From a checkpoint of a small transformer trained on Wikipedia: tied embeddings, 5402 steps.
MLP neurons of a small language model. Each row is named by its layer, matrix (gate and up: input weights) and neuron, and shows model dimensions 160-223. Each number is 128 + 32 x the weight over its row's rms, rounded and kept within 0 to 255. A neuron's up and down rows have the sign that makes its largest values positive.
After each neuron's rows, "fires in" lists the words (lower case) most often at its 100 highest values on Wikipedia text that the model never trained on.

L2.gate58 [125 111 166 180 175 134  61 106  97  99 112 151 118 121  71 163  65  89 106 122 121 124 181 179 118 121  71 154 154 114 102 118  43 129 183 179 127 128 148 116 107  92 133 123  90 149 196  87 131 116 144 129  85  74 170 130 144 134  95 135 142 134 135 111]
L2.up58 [103 161 122 128 130 171 144 137 127  91 152  86 109  83 130 138 161 116 156 195 161 135 104 174 108  83 115 127 108 130 101 242  98 124 123  68 144 172 113 116  93 138 175 153 147 163 145 116 138 121 115 166 148  94 128 144 134 157 151 115 149 116 150 152]
fires in: "been", "being", "are", "became", "of"

L13.gate314 [ 97 162 151 137 149 105 190 107 112 116 169 126 113 170 131 156 183 206 119  99  32 108 159 147 105 107 102 124 107  66 160  82 142 109 135 133 124  91 187 164 101 119 167 105 125  77 159 150  82 136 127  94  74  96 148 109 119 163 150  60 106 141 158 164]
L13.up314 [108 175  98 165 137 128  92 126 143 108 154  73 151 103 124 132 161 112 131 135 139 115 139 105 135 124 102 123 107 165 108 146  64 108 160 150 121 122  99 174 167 170 144 114  85 103 117 145 203 174 101 134 139  87 161  36 132 100 118 113  80  93 163 116]
fires in: "was", "is", "being", "were"

L7.gate700 [127 158 164  90 127 152 146 127  82  93 113 127 150 125 145 200  74 111 101 122  89  99 178 140 163 157 124 128  74 100 118 104  64 150 159 107  55 108 110 168 160 118 135 110 121  70 133 122 143 162 173  81 109  76 116 119 129 148 119  51 103 152 140  98]
L7.up700 [142 140 163 131 173 142 128  28 115 143 130  90 179 146 156 191 139 206  93  64 160 108 154 143 142 135 130 152 126 137 140 122 110 101 131 120 130 153 109 116 119 100 101 147 154 162 131 129 135 214 150  77 163 163 129 151 151 165 120  62 129  48 116 178]
fires in: "as", "is", "s", "became"

L6.gate41 [147  98 167  88 180 134 122  92 116 151 126 150 133 146 116 186 119 183 139 128  86  98 134 133  95 141 141 160 105 141 193 106  91 132 120 101 134  85 147 121 125 130 161 134 112 122 153 171 131 138  85 127 136  73 161  92 188 143 128 115 114 153 130 117]
L6.up41 [144 121 106 158 101 123  75 107 175 169 174 142 120 142 140 164 116 152 137 155 146 122 114 120 214 139 124 136 154 139 185 146 140 193 161  96  87  70 133 203 113 146 143 144 202 149 172 107 123 132 123  51  96 102 137 104 130 135 164  71 149  95 145 103]
fires in: "was", "were", "stated", "s", "wrote", "is"

L8.gate182 [ 92  86 143 103 107  83 148  64 143 116  89  51  70  90  93 166 156 133 122 115 159 138 111 134  92 101 110 188 158  91 103 143 212 125 106 113 164 163  94 156  88 127 163 118 129  92 155 128 120 104 168  93 107 123  97 132 125 118  48  70 165 137 118 169]
L8.up182 [ 99  82 123  81  95 128 107 127 126 125 123  73 131  85 179 106  68 161 101 193 114 151 111 123 189 155 122 147 155  67 108 183  98  98  91 100 122 120  87 172 106 135 152 124 176 154 168 133 110  39 116 138 184 106 156 180 192 124 113 177  88 151  99 130]
fires in: "not", "both", "of", "noted", "never"

L5.gate578 [166  88 158  79 130 139 125 129  97  97 116 133 178 150 131 122 108 117 121 126  87 172 125  46 130 104 125 160 118 105 103 112 134 123 138 126 149  50  89 121 149 156 135 106 107 181  95  76 143  59 148 110  78  97 117 142 143 105 157 156 134 146 120 104]
L5.up578 [126 108 150  32 124 101 124  96  70 134 119 168 165 141 104 188 139  88 112 164 149 165 111 114 117 134  92 137 153 136 160 103 109 112 169 121 116 122 107  50 144  96 120  67 154 122 120  57  67 141 123 125  92 119 115 106 143  98 124 154 184 139  95 114]
fires in: "was", "is", "would", "and"

L4.gate384 [ 95  87 175 127 140 145 143 109 142 132 175 174 112 100 129 135 195 127  84 105 136 111 101 137 155  42  79 212 219  76  98 179 152 160 110 146 156  87 128 126 119 107 125 133 159 108 165 106 103 157 160 136 132 116 151  82 182  88 126 133 103 111 146 146]
L4.up384 [148 131 115  57 137  82 143 159 108 118 111 127 154  60 123 136 151  81 151  75  87 148 128 144  94 119 111 168 129 125  83  61 101 155 158 136  53 152 114 133 131  96 164 131 167 157 121 113 137 156 127 104  87 103 125 127 115 167 185 148 162 104  55 168]
fires in: "a", "an", "is", "was", "former", "only"

L4.gate340 [170 109 101 103 201 157 151 175 143 168  79 124 152 189  80 114  83 176 153 127 101 183 132 171 125 112 105 136 159 110  77 173  71 125 148 147 138 154 144 133 139 131 110 118 194  88  94 144 122 123 129 110 127 132 147 130 106 115  91 130 112 125 138 166]
L4.up340 [120 120 180 123 130 154  71 155 117 160 138 114 165 128  94 135 100 151  90 120 139 149 121 149 136 110 165 149 158 191 172 144 115 128 130 133 117 105 192 131 175  84 104 104 204 114 128 116 126 103 183 173 106 171  82 142  22 167 136 168 103 173 103  77]
fires in: "a", "part", "former", "of"

L6.gate520 [100 106 162  97 164 106 138 114  71 109 103 135 160 165 126  94 151 110 128 155 165  91 143 169 101 143 152 170 203  99 136 102 126 111 109 132 199 142 142 104 127 137 103 116 127 136 156 133 142  98 166 104 124 103  63 118 136 105 138 101 156 185 163  68]
L6.up520 [128 107 175 147 131 117 144 143 134 127 102 112 171 164 112 122 140 100 134 195  97  72  65 106 136  75 106 138  91  97  97 156 122 106 134 162  80 121 130 131  74  57 178 107 180 128 151  98 140 136 165 122 135 116 117 163 105  88 214 172 110 119  95 127]
fires in: "the", "of", "both"

L13.gate253 [116  97 166 109 137 142 159 111 160 157 122 153 132  97 112  99  89 102  96 171 125 101 106 106 107 224 141 126  87 128 132 142  79 152 176 116 112 158 126 110 105 160 125 133 159  96 173 123 121 126  91  95 158 154  87 125 184 155 185  88 111 127 155 166]
L13.up253 [154 133 138  98 147 103 124 143 141 156 126 183  95  89 128 144 136  90  64 128 155 160  69 122  88 141 117 165 139 117 126 128 154 185 166  92 143 176 117 131 131 178 182 135 127 120 135 163 148 147 116 184 133 106  26 133 120 129 108  88  61 133 181 165]
fires in: "to", "was", "would", "royal", "not"

L7.gate485 [116 187 138  94 140 133 171 109 129  57  43  22  98  99 174 122 150 118 187 141 110 131 123 171  66  47 116 108 135 151 148 132 154 144 118 153 153 103 175  66 105 129 175 196 107 117 186 108 121 106 117  90  81 107 139 159 121  85  83 126 116 105 136 114]
L7.up485 [214 103 117  83 148 125 108 123 106 163 151 118 108 117 105 139 136 139 152 125 144  93  89 153  84  96  83 114 187 107 133 140 102 162 175 108 136 130 152 150 129  96 190 137 141 147  84  96  99 114 111 129  71 128  97 151 135 107 240  49 134 138 156 116]
fires in: "is", "and", "was", "being", "be", "order"

L13.gate214 [ 72 103 107 127 114 163 140 132 164  66 125 113 248 150 168  91 126 122 112  82 105 116 180  65 213 132 135 182 114 105 151 134  96 132 151 114  68 111 153 164 107 118 140 181  93 133 126  92  99 142 136 135 156 140 140 174  68 134 115 121 138  61 106  83]
L13.up214 [144 148 131  34 105  69 100  81 145 142 113 114 124  81  91 125 140 112  75 146 104 126 154 116 189 111 106  96 132  62 159 109 164 127  40 161  50 151 132 135 168 122 167 129 129 127  83 150 152 153 112 103  92 107 162  98  97 135 151  95 110 134 107 123]
fires in: "for", "on", "of"

L7.gate38 [159 187 127 107 121 103 148 170 165 123 123 126 103 144 121 131 110 153 177 150 111  77 139 138 119 165 162  89  80 153 123 139 114 129 101 164  34 102 104 142 120 147 146 121 153 176 190  36 103 138  99 164 152  63 102 114 101  96  76 117 105 137  40 169]
L7.up38 [199 165 118 142 127 220  82 150 153 168 166 110  79 172 100  95  80 158  88 154 148 163 111 166 171 152 102 125 148 134 163 191 125 132 129  86 148 140 126 117 127 147  70 148  98 116 125  88 156 143 134 113 126 143 187 137 127 149 124  44  97 140 134 150]
fires in: "in", "won", "for", "to", "over"

L2.gate328 [ 88 212 112  75 101 168 131 195 124 120 156 171 158  76 139  91 160 146 139 141 138 100 134 129 117 106 142  89 129  89  96 174 149 120 104 133  57 138 136 144 101 127 140  98 115 117 104 148 128 114  94 118 124 186  76 147 102  86 124 146 165 101 103 186]
L2.up328 [126 151 165  81  74 164 119 126 126 150  96 112 134 100 166 139 134  86 113 115 186 141 150 100 107 122 145 111 111 103  93 111 134 116  98 159 113  98  59 131 154 100 125 178 106 119 141 149  88 184 110  46 106 116  88 123 145 109 119 112 162 132  76 138]
fires in: "at", "department", "of", "societies"

L11.gate141 [163 112 134 160 139 109 105 115 151 125 130 161 120 108 132 161 102 158 180 176  99 150 134 161  96 126  58 139 149 108 179  69 125 179 108 153  70 166  91 132  84 149  94 152 132  60 111 152 128  79 111  78 118 136 121 150 144  76 172  74 180 131 134 131]
L11.up141 [ 94 129  97  72 130 116 170 162 153 135 108 115  93 112 145 168  68 171 139 158 165 113  83 143 106 131 116 157 158 135 102 136 114 178 129 130 141 108 188 161 163 133  74  97 147 114 185 129 120 121  91  78 172 117 162 163  94 153 187 116 202 169 157 116]
fires in: "was", "to", "were", "not", "newly", "been"

L11.gate208 [136 166  59 140 116 105 156 116 138 125  99 142 114 128 155 146  75 103 114 148 101  90 105  96  89 108  59   6 124 127 144 108 118 151 137 112 147  96 163 150 113 149 161 189 113 125 193 159 139  96 115 100 147 100 172 135 116 144 122 113 154 139 150 145]
L11.up208 [180 106 134 113 153 146 128 148 167 152 111 165 151  84 105 155  74 141 114 130 118 149  93 119 158 114 157 124 182 119 153 137  95  94 187  49 165 127 135 118 156 147 122 102 144 100 189 121 133 177  79 111 109  98 107 100 172 149 166 149 127 143 179 152]
fires in: "was", "not", "were", "t", "is"

L4.gate462 [101 148 139 107 121 124 170  63 124  76 145 139 116 127 108 107 148 122  58 169 153 141 161 111 122 150 156 166  98  68 133 142 148  69  70 120  94  95 138 152 105 123 168 155 160 109  99  97 125  96 147 176  99  57 104 169 143 128 112 137 100 174 136 130]
L4.up462 [136 112  53  87  71 112 110 141 136 166 121 107 137 163  77 148 159 124 126 139 102 176 198 186 129 141 147 129 168 128 147 112 117 194 139  54  91  84 186  95 167  54 166 135 148 109 156 130 134 100 130 141  94 167 122  87  90 155 133 148 130  60  70 151]
fires in: "on", "of", "from", "wisconsin", "in", "onto"

L12.gate134 [137 115 143 131 130 162 152 155 159 193 103 154 140 111 142 157 174 178 121 111 150  89 199 133 127 108 154 122  96 130 149 110 146  79 186 146 103 125 111 160  91 128 102 169 152 128 108 126 154 162 116  74  78  79  91 138 135 108  99 113 190 118  96 115]
L12.up134 [140 120  67 161  80  86 124 158 179 153 170 116 137  97 135 146 160 118 118  94 122 177 114 114 122 143 175 136 113 152 121 145 166 139  54 148 106 146  98 157 112 171  97  88 126 116 110  82 115 119 176   5 126 160 115 119 139 159 138  88 117 112 118  72]
fires in: "in", "of", "at"

L6.gate128 [154 103 140  88  62 117  81 146 159 109 121  80 141 118 129 166  96 151  84 186 181 121 143 134 130 115 137  92  91  90 119  78 130  44 107 137 123 156 122 170  57 172  88 143 134  91 160  85 176 115  97 168 102 154  87  99 111 152 120  28 134  80 163 131]
L6.up128 [142  73 127 129 101 144  88 141 215 125 190 167  98  89  51 133  61 166 111 160  49 101 141 155 128 111 130 102 136 125 136 111  97  48 147 128 126 132 199 139 120  94 141 160 115 171 128 124 105 161 106 181 117 108 149 132 137 118  88 155 104 129  92 123]
fires in: "of", "other", "numerous", "many", "several", "various"

L8.gate82 [129  98 173  99 123 108 167 143 105 153 131 130  93 145 145 111 106 119  70 150  95 151 114 177 160  65 128 146 117 153 123 111 151 108  67 154 121  66 155 187  59 157 151 118 159 106 115  47  99 104 152 139 143 118  95 106 111 177 134 168 115 118 118 122]
L8.up82 [113  63 169 107 147  99 124  87 124 157  95 154 147 112 115 167  93 112 101 165 130 108 103 131 107 151  80 175 120  78 146 105 117  66 142  88  53 180 107  42 103 124  73 142 158 171 174 134 169 127 137 104  82 138 152 113  99 125 112 179 135 132  98 133]
fires in: "the", "in", "by", "for", "of", "other"

L5.gate374 [158 162 108 148 108  48 129  97  85 129 103 131 101 140 135 159 114 127  92 208  97 214 157 114 127 122 167 103 130  99 111 186 213 123  77 131 167  95 163 126 147  92 101 118  79 138 114 112 147 172  98  88 136 116 141 119 141 115  79 103 118 118 109 110]
L5.up374 [167 136 122 114 137 134 129 187 170 114 150 134  96 114 106 135 106 131 150 167 176 186 136 108 129  91 109 154 157 115 177 168 114 147 167 125 123 144 119  97 131 130 141 103 131 122 155 145 159 126 185 107 138 126 164 146 160 123 142  32 164 124 117 105]
fires in: "at", "to", "for", "in", "from"